config = dict(
    norm_place='peri',
    positions='rope',
    parallel_block=False,
    extras=['capped logits'],
    init_std_qkv=0.0252,
    init_out_by_depth=True,
    beta1=0.9,
    lr_head=0.0117,
    warmup_steps=217,
    decay_fraction=1.0,
    final_lr_fraction=0.1,
    batch_tokens=131072,
    train_tokens=868100000,
)
MLP neurons of a small language model. Each row is named by its layer, matrix (down: output weights) and neuron, and shows model dimensions 128-255. Each number is 128 + 24 x the weight over its row's rms, rounded and kept within 0 to 255. Numbers have three digits each. A neuron's up and down rows have the sign that makes its largest values positive.
A block is one neuron, or neurons of one layer that tend to fire together. Before each block is what it responds to, as a language model described it from the Wikipedia text at the highest values.

Responds to: The conjunction and (sometimes or, while) joining a second item or clause after a long first conjunct, e.g. "mountaineer and guide", "debut album … and went".
L3.down96:134156135143101145106123097125105134142124084161167181103122137101153118150108138106120147135137083113129118142125100141127161129109158144127136149151105136142171128110117115138149096119131143110139134127087118145130159160148088112105115123136160148127101118133115167175125104110080131124149170148129127086125169121155137138150075167156134151145116103112132166133126135134134167153143
L3.down252:129093112126139127147143149119106112137107134145095136119140102120138146138138146147120153098171091100135134132131146116115128117145141128149137119118091128148060114111142104153118155134103137130131152115094140101143155105107168095135157115111116149155116177087130142119174157107115149117103169102107140139098140104140083134177152130137131158154116174094109103181090130123102131148100
L3.down601:135077116136086114135132150109109136149106165119107155171122155092116140116119149170143130140114137102142142137145136140095134117115127134143116123133123136168140137084172130109089134123129109091084090116091130103122177142140117135108139093090168154100174137116103129073134147096108168136141144148089136115171132067111130130150111141147161130152131167138151141130147131111102118161163
L3.down683:133155160089151090114133118127129136119105144112117153117080065123126132098106127132194140107128151115093083130104106127094138161168131147145119148120105153132160103074126115111112120119117149060143160126135090115114149099080146137157150126111136132073129142134153117146117134104099138151170112119100094139143118082141119090127160144118119162127139126122111104176124084087144148126106

Responds to: Coordinating words, mostly "and" and sometimes "or", "&", "|" or commas, that link parallel items in lists and pairs, as in "Constantine in the West and Licinius", "6- or 7-segmented", "Long & Chen".
L2.down1017:161110112163156131126147109117134133098151093110134148109100141174097123104063115122125135114093121112137127134145082167171094156150138130158145110110146167159074131133148126112139182111162094157120131078136122118122137125151119100160138142131162125153161171088123127104074144161113101110099115108135094137135145131111134126134145160141123131121162137149126141083159101167122067148150

Responds to: Last digit chunk of a number that ends a table cell, often after a colon or decimal point, as in times 11:00, 3:07, 100.00.
L3.down384:124141118124113107120108129132116092172157175096155155090140127123143166143169112185100083136140130142113161115120150079187115145160093114093106139121150126070107106105151139149122165150158108110108154120153169127128120134108114125087141117158136145111136081095112156119115129148163110120143119144102145119056112139124188123122136154090104107115109102149147156115140117145118167129153
L3.down818:120130138109151135102161138142128116157157148161180173092109175108149117156126060138115128127144118100123129132118118131130107122138097141167110166125134110127115134124106130138165144136101126112111106100161132128153097111125069114145146101100136144109135174134115132155155137125157107128141127139169127169101111115132180132159116127162038110136129164090090148121104116141152139137122
L3.down824:117123121107102138128141139153118106172154140156127146117138179140162137118099124177106157151139093106114150103115129125065148127110122140150112145134154129131126120127105095122139126124129121110140131087132135152173142107109105087122134112096168139100160128130110135166131094131107090132110106152169088137113118112117159086133139116156071148122121178131126123143121167138111133148117
L3.down977:129096100115115118139140120170109149130124135128167136132143105115152141165149138121130139122165113135121166106184091107137101134101106131123132105099139122150136154137136126127167129143160124123161096142128160114132141101168144160125078067083141112142151122145099152124181137156180098126119155155105104149123133124149133133139077131081079122101100096125117128105148142142151138126178

Responds to: Digits right after a dash in sports scores and win–loss records, such as 5–0, 6-4 and 3–8; weaker on digit pieces inside longer numbers (6,999; .270) and stray word pieces like "ig".
L2.down155:131109117122125113104119099152107179091080088191098146111165092104103139123136139146125124095135173129105129140079127132153119135105152128116140125153160134119157131133135143103172099131139140126136135125138173097123109138123157160083107101128119083131149139137139200112150139149146139127154147160134161107119129107152119127116089129121122112086130127120152067169157148121170151140082

Responds to: First capital-letter piece of a proper name, mostly team, club or network names in sports texts, e.g. Ajax, Aberdeen, ABC, AIK.
L2.down64:163134124177098137110134110110120119126104109130101097148148176175126163111110130100117161057111103103121108134125098109145130131148119132134097133153096147112104151169119153104109166150128144130116149109039131107118145132132110141125138115148139123106125132144161135138116112131140108147137101136136129107147145138105146123137134112160127139137108110089113110120130138127126075127095

Responds to: Words right before an expected proper name or title, chiefly list joiners (and, or, commas) and nouns such as film, book, song.
L4.down1:117115165114116110096099170131149148138170130169172166120128146106111111094099151136165084148095106139100098094138098090160132148168160143149153130127105132130107137156126141124147091137143106115135109104107112148119107078093135120137121119144110137135112152135145139152161133123111134136149113138127161099119115113118176122133126132153128134116125139161100154160147122115147143114139
L4.down97:129145139134141147150121065155153133116104138076127127185154109129095120137118166160163110136132083160122116131085122107130130119183093108106148125146136132117102113140129182101114088111156115105135132122085112144114160156166086128145088150107112090185164133133151105088101107116105100153092127100089122106149127151116133139117130106169143134108140110118131140108115118118119144156112
L4.down116:117123120152141120129131147174131162137106126126143111131139133117126164140158127130151159164098143144136154185161118077125124146121150101159122130128142133159099133142166120094142148117181120136178113157143151161133105123139121099154141121120128104152105118104090122089114111067119130121095123117113122139095148120116113087126118173169162129133128165136121129133103151146108104121161
L4.down126:139060121093117099095123125080152137141119095180148112134177141127105160153109133142104158149101150092126141086157149140130111135131132049117096089121152122158150116079151136124109132162129100129102161163132123124137106121103162117110135090142138092150119137132133128154112154116116111123113149107106150119137150164175128122150103142158165148136097098092140115116155124097166110148117
L4.down127:142160113100094147127119136189161112136127139164140107170089148129128134136103154123183136097119144142141091136141109111152098121170181200130165085186083123164140147135134129112110125116099161148127094151121116111119114131145127119167096154151139098113155162140166125126102124118107121118160113148138137113158118112114108127139114169108127096118150111130146137122105134104105143123106
L4.down172:106150137106093158153121090108145152157096124132118084141069106089090106067085120102128126128122118114149129171132142126152114119169110136120158126101126124149141136143137101090124126139145162148097147103150127082136165125125109147145084147105126139117157137111106122096117109140068107132136149129144082119143165141131134141143136120115170135105112127138168097190140140133136139140125
L4.down175:087171118080130118123175128100107149132157113176126148135071092115106123162117142146162130130086118094123109148154153142116097113179152126164092134120114114157165106118133105119136110160103119123096126155104120097135172142115122109124105142106143126151130117124139139081174105102127177131115074141115089121158178098142102102120122160142180084092126145121121165144151132108127097136173
L4.down236:092127141099141120140135118092113093077115166112130109111129108092148143135132136138141127135098107127120153173180102102137115124127134111177112114129135164080134136145098109134122112166138155159094114138130164134138104151117138101136125109137153125178124116099118113093106097128087152111135111133110109165104139075137149161115074157116144145154174134116126116156142148156082136124081
L4.down251:118094126157154150170146122141140153153116124134118126146134141122113130162107122151126145149108103100161124107107103071142114109132150108163114128096129126153136159120150137103166105100145162105130107174140148140145115115113123154128140078164109109118130127136068159130130103143114120116109147178145151103059135156103157138122114150112143133117130159119130116157124153142131124170119
L4.down353:108140122146104089145145094105109163172149130129123060114165152109073152108116135149109106115131145174153121111130091112125156160118140129130114137143092103137144122103149166148135104133112145139147153169127084107154107084119107142179087128140154140137113141154127095099088100160074131143133134131092104120152092115085147138117177098123084116102112127132139144147123131140167186121086
L4.down429:081147130153103126109111172111176161106172113161111127119124131122113106127144145122123140110116124128119112096097132146183171102126163149102123104145133109135138114112076123111134119115163114119140147152128145177116158116131116105114085124139113109138126149130108153110111107082102145158156096151122142088123131076154116129094152113161111105145112178139101127153108135106105058119115
L4.down585:112150120147126128089146111111122151101123114121131161128136159139091121138090123120159102112114130161102102109097111156149141115104137117132136128093124102150114118119085137125132066122125080115159062115167081094155068115155161157119129130119129146140153179133156124116124148135111119087159114131175161148143130119133123164138099120109128088118125096131129172152152113118126116090126
L4.down817:143142185153125107111116157111153130058106135139102156138114139139102137094139110126100117144115131108101120123145118109140167133122130130120153102151088178133114139147157122139134169141135180139127151139137103118127141147137143145158095108116141067118123145144146155120129126107110089138107133134131133164117103172116124144122150141136130123161091085095077095108095133156154118132176
L4.down837:154130114140120109129125124118132155111159141135141087128132113086123126143134143107163118118103112095151142117140109103080134118118120147127074082117104118138084139127135150163110129165121125141169153132108120152151085138113114085114134165119151138128115136142114162103126143077164135167145149157134153124133117109125110135139124124130133157156146124097129097092128145098124158131173
L4.down848:129122112099109132128137083101115117157099138169141146133100103145102138116143154130111123140137130100121157159150131140095107159103162121121151093105158147117130141144130134113131135153111114130130105126104095121128164135127178111093134156106119152106167121137081085141143122156087143137114148141135138096130124129134128146129126123144101147112136172140134093139113131104127123174100
L4.down921:144108113143140126135163146108127108107126107138121117134164131137112132152137144145131129111106100149144111094152094115115135132103127099126103171113140138132117117091158134141130088117126145136144139071150130141133070156121145106148103123112062118135149136117145121128126098125165138176130121141124112109144069127139125155132121129124163122086154117112083123129137097068091079095134

Responds to: Fires on in, or the comma after a town name, just before a place or date, as in born in Grand Haven, Michigan; hospital in Hanoi.
L3.down7:107131137133100108103142103192115122088093088154139145127146105134155122128116121112103133095116105110114116149105119116088111124084167121160126115107117163122192156121141131150128147161157158116097081127184112157139126123110116118105090108125110118142111203112157153143120136149146120171145088126108128152109128129142128127122092129137093159126086131132134116120139144090112147131116
L3.down485:172126109128107112126108165150129152108133105134125145191125104108089141162124082095123130147141181159118106128120115116098086160133121143137171118151104111109075147128144095095158097123157144163167122094127143145106132098099141110098147150107137176120136137121108117091100144137092114093061141114097102154110156114079145173107138105125103124146106156078126138088089121101129106146155
L3.down759:120106151127122107128185114130117101108128143144078115108144080123113122145167124134146150151122116102123128126099144106084094103145127109094160141133065135132097142153110183141143086146154144141172108108158160120089091103137139110127155138120142149142145160175132108089164105136144141166115121162092106130084144140140097136156147129121138121189116104125159151145086116134111144150137
L3.down1004:097127109113105126137168136142120101113142161138135170136151148137166120108109140145106132113140117115169121147147113113141132098157139086108125106173114131113119109138143163120149161116201133098103119093141151158138143141170146094074130137145149130151103161157124135115109102150109144137169139112128089109089095137147119101092114106158099129125167145126109106162172149145083146104136

Responds to: Mostly "a"/"an" after "is/was" in Wikipedia opening definitions (was a Norwegian meteorologist); also coordinate "N", table-cell pipes, and "one".
L2.down510:151104137136127128141116146147130174110156119124102135141191151146117204134127130149110126141160108107154139122119133147155142163084161145065138161105145158180181125122115123121166123129132123090178087073134160128126125104176121095104099136098134134114153124085136108097112111134170144121125123111104130141140138103139118095088115151109157092100116168104116137156116093097150128128095

Responds to: Tokens just before a nationality or place name, chiefly a/an after is/was in biography openings, and in before cities.
L4.down18:117137126116124113134097162125119091146106128114186127126100136119129135164126081146106127119090171156123134102113113159093101112127128121107109132169134108141160155128108107151106142164122172113116165147124143137116128129136099117131145128156123042137131164108126128123146125094102137124120125122097127166133137156111122133133093154142115087090070127089149121128149149117136110167144
L4.down29:105127125124135116144105108076131136154139114138129157150102144141153140118148074129113122107148154117124092142068132114169108131143121101136078106140111169164095187157129121092115107185121134131113115107093169145137142123149121140161104118133129147121054112133110129108123101101154147068125124089124146182101138121094127103143109093140090160164112132166151145139119141093084167146120
L4.down51:181098133128151141133085125129174130138151108092096139175175153156088115122155111148152111093165095129134177122138118136105154166165123147082144141099130158130114097168146180142147121158133163135154102118122150145142154098141119140139157108131129136117149104142117095110101106153131148113143176139138136136171102121128119128102076151115133136162139123101099166112132178128130130118109
L4.down81:101103119100144089174116138133144171149118100103153120105120110105119139152109134126104083155116093112150114159132148124158131168093143112171092117086082128169108142147165166113106152161150138121139155108096142110119164118084122114129152113121124100145142134125105101130152130100101125148145138131110121135149133117099096132112120148110137108173148103121103153117140120133130134111163
L4.down143:117133134127130116124136123175134163127119148130096127136126121142200134158126133134127174133113146107119164142132116107106074134074142138134129160115144154156126139142085117099156154084110129134165112119146164109072130132131125106124144108126111078123143166095086122153079108114105114111128141118108175138162111105122168134127193134149141104156100158166158182136144154103138122110117
L4.down181:103094096076068154123166136123094211154100148144100141132161117127121126156101129116084161155112128120147119088139155133134174127140108175136180110107175053137124136144122116096127169122097160160123147133120168132161149099086111126134109129104135109132129095135054109112163117085118101135112103140155130103141119102145135150121115143074135115135151125104175130105108143120114134132112
L4.down281:122123124116135108156125111163133152115135140161156186131123169196117155107165126108094158127105084101133157152119133122131120107125131127162138092108170158133148146120119125094146126109132141120137161096148131151084106104128122114147154143084116133147106141097160106080135127139143131123110124097150113138127115134154163117090125100137128126150163104142087119114129084123190111156186
L4.down363:123147154106146123130107163116148106142126078137122153112111094103125140115173159087183142143072094146106146132127092137166126094149121151109135099111144103127127127109135132098130141129146117118089111098157118104196118165150058122155101088149162134162096157136146142112118151155135089142170100130106136067117113110149148168101141132121168146126119138126084138127185112109145114132085
L4.down519:148132116143115137115142154168123093145144100154120152092111117140126143115146138120117167108164141106106163106161072101127108137159114099135139137148141115119105126078126182092146135093099115090132115125136134143128104125093135118106136118123123063120162148140105095100119059141124074094087109118114120143128153095141156070147136112171136111158123158164122118144120120139094153113092
L4.down520:115102142097090139146153138127127083173137115125121083138159097170114094100108135111171126127128124090105164095121112155129113148119127126160140118151160104129147130153158110100149122129145146144116126099098115066115111129126126142158159111161131125178089171109125102131083139116117161125100130153134111138151111129116155101118147181145130146181134132167139097123123136145103101086140
L4.down613:123114123124102131151129116133124121139138170138131142139107111132140134108136124095127149127131128144082170170172131106113140147104087145126185113122133194138120115134142124099119094136145128132166119132157103127115091109109139126156169122138126154156104139160085147093119146107097119115119114141096126114154128084140125148156161126122096120068122144179092123117126138135102099119113
L4.down706:162111170129127121145134094182107128116089136062151119125129170140151120185151142091134136149123081136125101147127145135112113137125121100161131154076155145122154127128142129103129172139133143076178167093116110124104125145151136160160123145135165151135137115129128085112118118077118129140145129132146095123117113139146152110141136110157153117108136122112139168112155102173093105113134
L4.down734:174087120133115136170171128150113101112148107132120176179133158119151160110133129137124157090157107124125135103148109156122140151128146087128126156109142150137117138110153159117119133138122146109121128127127119139112144117120127127098124164159107106110140106096092124147077133132107120122177123160125131119114109110146137158131161101155104090123133116127142126130152135134132119106147
L4.down744:103120138086128162146127120152142125110111121151148184169156131123164114104143121167126138126151125153137128140118125153120145187183139101131170116112118146115138115137121115116146116116150109144136106086146130197139134139105135112116093173084132142120154108126110126148144105139140132111139146117109085146130150101120117156094138099104128087132174096124136133108121178133149114109111
L4.down844:184155120110150119166153157173141137144142117172102170120121122128139119095146120126129127133110123134135124158110114129167138129169112108124098116142125112105112095139121118084140125157129126146182085169141108124137120169123121113129172107149127096180083119099135117099103137105104108127156128103169112136111190142131116133093106121111156123122105130077116111132103128097129119128168
L4.down960:145168147137161140138093128115128142121099131111133144126095097155141104133174099107136104164117141140120124142128109112103081142138137089138160098113114124144118159139112108153152121124142079131148114147130152126112124174151126110135157134106114104169143164119126144063109114170113154153161121123085114113149128123163136159106111140137147134123123143094122078100180139146160080109098

Responds to: Fires on the token just before a team or person name, mostly the second score digit in match results (1-0 PSV) and titles like President, director, with.
L4.down45:145126125151147142142087076153105101165100107127105149154150097153117120170133158120108138115144183107133145159146116097105091103109109148123108117119164131113137125150115113125150119111081142133091128109114057137118119122121126106136132120102176141105103179097147116149149096156165134128113108090111154136135107133164087115129145099123120175115158115116166137130139089131115123085113
L4.down243:137086131110144128127092124167139127093093113140140101095148121099138137140156122146145159085129082144112121136141114124153112159097086110097146108099115155122107105139152139150156149099139146085100099082169133164144151100096097103122156117103107107111131092136086122097137139151122093124119147114128104097087144117135165115081107165136118134144155133135130151124154155169131156164123
L4.down444:166147112159131073101092132086129112107128149095128139142126138122145098172102134140095147095093132144160135137106101139126110125129148142174139069177095157109144119160074152098137138137138095148174181136148119110106101091132168140127138136124108105133101181116137120129136132136120123088132141125125075119139102160120174081138129139173140136137119110130088110124132128141110139128156
L4.down450:133126119151100106147137133092110074111112099122106103153178167091131152158146126130155111117122150141127109128088143154039152144143121162100145098145090146116137173102103086141101144111143122141127143130136150125139120131121122106089115164146118123207127131122078082138080116102157136159102128115127141105115090143123102139110103085214212141119110117100111104141120150151139109150143
L4.down464:122141094109144157130101156124104164068136136152129117159152164140119162118119143119124139173135134135111144078097128134124152135149115137098151128104083114128118140128121103160131102153130151114102120153097135109133109096134147138108179111155128138047133146093152120121110150132140118115173128159115110088090095102124130190122148140151135137118138099099145098123140103101129142130119
L4.down517:114091156162134141151120170056131068115113108145168122130191130129123145157155120116140124148145125167141133116135133136155161098140151155130118169125104151133106151139146114109136115111126128125140120118131116187083097112157136120130182139107113151126123169164119128120072098116111141125130081124118147118138090131094087129131139127131124162131138103145110106123134149113083103110147
L4.down561:132155126134123118101123089120129124134119111104095114142141202090162123131098126116134132131127165174100132123169103118119116137137135224179161136166129151118146143126120130072178125118107145157166140105143146120103095167122121131173149138116170104117129143096131121171093135102079133103144102143104134160130123123109152109135154118129138151154133105171148140134121161138121123151119
L4.down608:121127126135134161165115109089132147128128099086157112146144153149111083130157143098180099104109116102135081124113119139112157121153110126139133122153055127080146119118137113101151133122119103145170101158095145159118154120150167107154117115117114174155115170121135112142105134126168088128097129127132155138148111118129129122117135156135129115162137124105106132156095109119135143166166
L4.down676:122149127117112137137161158126137135142112102182163168135185137092091122132087141121161147144142156119134191137155145104135118153186083161159143188131118125113152096129117145131109136105131119133098131130098119115180157139117126127135136154122133117107165135147143143174142101142140115091095164099151126140101089114112122108093123105166096108129084118113113141097133136154116104120127
L4.down697:071115110130116155150125163084135134114120172125110091164149101102164108132110155098129154125107176121169114139109123124137124115105130102132101111117129159058161119105114090167155094129109108090113140120100127084136081165118151106188106115124100115144133108125113186107144151108166148119090143094127109162165139134153142123126110138131124120165069122154152111100175146133144110121143
L4.down720:119100146167139146133106127186142094102118121134108082148166099114125092156098148114131178123102137142122148097131132112117113127106155103112110128105151095088116177104117093153121139121143149135137136085105137114121122111111126125130137148100117130087110150080121112118103108127143118130132152147145134173177113116106113126155143150109083123147132141140128132094103151090102153144102
L4.down762:160153130109105141111157138160118125153145164138105105113097104102109113137125149104178160113124149107130087141135118127087171134108148107147118068106106128157103128146118152112126120114129142154152147107134119105135124130118125108200132095125126117116095148137111128151133097119151126148095107094128127118157136131125104108131115091142125087105150163114149109140114124172092134122144
L4.down801:130096158069121122145140150151118114102137129167126138157116138136142127109090106105120147121157131133157123146106109180124112109117145180140104106129172077100125153112118152124130154128106140087126095097121131113148115129159120105105127088101137125155168164134151128103144137108093135155118114120114092128155145127101161105134140137146104090168152110139120114114100130159163118106144
L4.down832:166165160100140125134118147168117115092141135142115094125132118129126077167117149122131154099126108104111120083134128114120132108153124126123089124112088133126089080139144108099121138156094138103129154096144134115141075105108134101119110148136121148155117112167109124098082149146094118143131142149112147146169124124132103137148164135167171118135115162155115141087134112128089113098096
L4.down845:128111130171125132120155161108092149123119116145121104121117098122133101107127124139123158134111091135138140095129161118090113115128096153154124127140144119117121099145098158121100158163086168113139076156157149137126186118158139136146107169161123161124140143104113092108133131123077129126092121147161091132145114127116161129138192127172142091167107160121153133187149119128126145171150
L4.down874:151108133149133176108131115150137166112145123108118127155123176094115135166094181160116119092132096132099103142122116122150109155165070134088130044181123119113113150114133150136128125138155077132134126131194105126183126140097098151167102138178130137112135112130140169131117154141103114092132115150126091134147189122137151088121116163111107142123140171113163129108129145121113110139147

Responds to: Single capital-letter first pieces of names, acronyms and words split into letters, often in lists or tables: O in Olavo, OECD, H in Hesse, Hank, E in Eleanor.
L3.down156:137091122140117146096110108135145155108125110125112081152153107151124116123107136127126130115136125096154118140170153123114108105132135143086160100164131151119178102132118096127133124111099140114111099097133114127105165081116145157099095119123156161094108067122114116172110145122162110117142124133105120158112093160136087181155125112115095106143108132168151129161100122105101146154136
L3.down211:131082156140148127122161128132132160120133112152093114138117183110105128127090123141106122112107130144131114146135099183134095124105142134111116114178134110127112122139153102101142124177128152114114118128111145096142098110128102087122141122154109131186138109112142157119133102098139077118153117160142120164126125117151143147138105166125164148160133152115128077114131132073123133134120
L3.down369:122111117104153111113131073167108106142101132090096171143152136101130162145090154113126111110119120108152112119086124130136116121129115123122120137139151107122142098072132165105134162121151077109149137082153132129150108111135067145160125107153083143142094140133129149115111089116130144109100148117137151104117111100082168091167135122168128107133079097103133129143126104185173079141119
L3.down782:116123154151136115107135076093144155094155158123087083164112143134100147114174103125117166087139099089110123105120121142097108192107097074130130131134157120145143125152136162143187169093116081139126120132117100117125156105116102126119163112115119097139108168156134133122113109145150132121142113118138171133149117142142111144108113113169117175124097151172105138093069152121136110108127

Responds to: Single capital-letter tokens, mostly A or E, opening a name or initial: A. in "James A. Beane", Aberdeen, Ascot, Easter; occasionally "ab", "this".
L4.down3:145135147127151110139145180151114077126141140174155129106086124179146156092118132151123104136163162154169128146167104125138133116135149130139120144103117107077122140089131117152130089099114106147115165156118148112124140149159146152141127144135093131147113188103095093149138160164121129093118117161082137110122099135160150103117124095122171146196129134147116137144145121130176163132166
L4.down16:146139144135114140109113124097130095115134146119112063115127111131125105103150121093170108119091147144120111145163148153153124106163134077150102157151131110108128107163153150146145106146099122143149114142107154134093120139155097086141118127144154096104109127149125159119110195122167155144126159154144148156069104167118121132118143130127156120131132132131128148160118149088112144146124
L4.down91:136108142166158126107126149121171079122096113164100099154097140119106124128156170122084125124104140139145127145164129129089123163113126149120105153109137123134133074144137153133146157116146123105144123126107126152140169145132081165153162158113167145112092109115104127108106132115140153113096109093123104119100129154131085126072137138074177100111140106104118141135096176127111158119144
L4.down154:093066167116135130124168106126070099125139090098121116155089133135086126111151130135188147097145094124127174153114120091145105114143126177135124115136146139122144119123145141160148118159156049154150171148104150120145114134129096149170094162163123091116149087131122137127103131122119110148072125138162150163111143127167090134113165161122142129156112115132091157140156174175132111183124
L4.down171:106160137155074110132122168137148108127130145095158180150117129161120146124100156111152124160158153108122151117131122122117123146134164135139157103107148156125165122118152123101135160146105169116092152116123133135120131118107085147122141156101125101045099166118124114152133125121131143143165132169138089092172145109145109113117112116139160125145099113183153133140169134110100166113123
L4.down193:090139112172105154155122124175146090136152138118159112085102114131136121129105094171125123148111124134170113121111134150139147119138110115116156146158144113130109117091151143098145108119123165170114119124128120170129149122126134108101141152104093168108106131131135096081148143122155132076125142113128135123129130161190160099108120128174129119121119119151086118129166103112099080122116
L4.down346:120121143186123112126141127136156103149107156139076140108132127092082121101133085104125121112126085137159094079156161127130143122146159130154113108153148090129090124136140146114136138134173163122121162092127154128141093096153131157162156143097179116161143175179120133056104136149137113122169126112116131144177122119138133122099108161142131155136132119106160095134150121112121144156125
L4.down388:186150131108145157181161150080160098111168131142145075099141099132173102166124107142116125141119122110143159075158149122090141065130123108156123152077109122122074105099148159138114135144141128140123151151145110128135124160143175129097140152132151117116129138069142115111145129127157153098157148143116132092148160131118159137100134124111168130123132148083120127097104116141135110081164
L4.down495:136109112123127139132175134153115108140132156140118163103099109145154117143120139140163135121159136106074120151132127123091080134113121098150135093132103112109154157100102121123077124168103145099116081124097128102135139176086125097131159156096153107159093122076089094134090152114109131129091136136143113125052146140154159124137095182133128117095107099100114057111149126139122130101138
L4.down571:136132128129141124139084138137131128118121120138116132127137148099114153104142163119125088123178134087144136134130108142122147121149146159085153124110118145144160156138135157074156094086097136141150121147128153172103149129151109117117144099155124180164086143134128095058129108134101153170111096124112118118127197097097116138096131130097102101140102088123105096168072131136183123135123
L4.down630:131099112123121146136161121147127146099129145111125119099153124136090121133126089084147133134120140102120131156140121122099130127195153134149097096176100125139074139166130130175101099149124129128151145128124145122147090134114107142165127126160165113175141152134179160110108066134150105138089119133142169162102141115150076082138192172123129144127108124106127139104144179153150132079086
L4.down651:143128103144192163150126162168093134109122160155129094156113115056131109122159131148112113160147140178119111113159145120136122132123116124114152162107116125120135090132164113156146163143186121096160125139155112082154117133142122141101176148115140148124127151142126153103119147073137136164126129126152105152125120131095139121099155120170152096092135147129139132132124129129146106130110
L4.down691:148122109121160135130114106145139102149153107137115152139104090140161097129159159118135156136159146077098123107100133127086095102161141127137141141128114145151133158124117133134168125145171117175193138143160158125115129125083124110069111107153157150154117135092144128106107180144189119146131152098123139178129119122165055111126138131109129133136056133119135170126106117131117119098144
L4.down809:116076122151147119158136115167130090115059145146159161134108096105173119174132116122130136148116152122105104142145154134102121102112147130161126166124138157122100143128120136118129149107145134155130144143140109115098109137146103102124135137129138131123143120146068103105084163142102134115129167103111105219100142120134113118156126173170103117132153144115125102135145127127109153103138
L4.down888:135121113137106110136142078119157163141164179096160112152140117125104141131148143107152147175109155154143118084130102153137166134146150142109066138131112144131159132116153109101151133115145098152150144132124151085104140132110113127143137126147118157125117145130148114126104113146166134142135131159122091119133153159116106090172144109140096120096135140157116162105149095087124154134130
L4.down1016:086107180118140149112145149133121122124108120103102126091144137094097078124175106118132155120126114169151148149145099115111116115098117055147109136112156116125164139145095145151112120141152169131126153137133141118126168171096112122139131084130132123171139148105103185110145106125099085121128142125097139149149130130136161113160159134154116171172081106081129152103130107132122111133144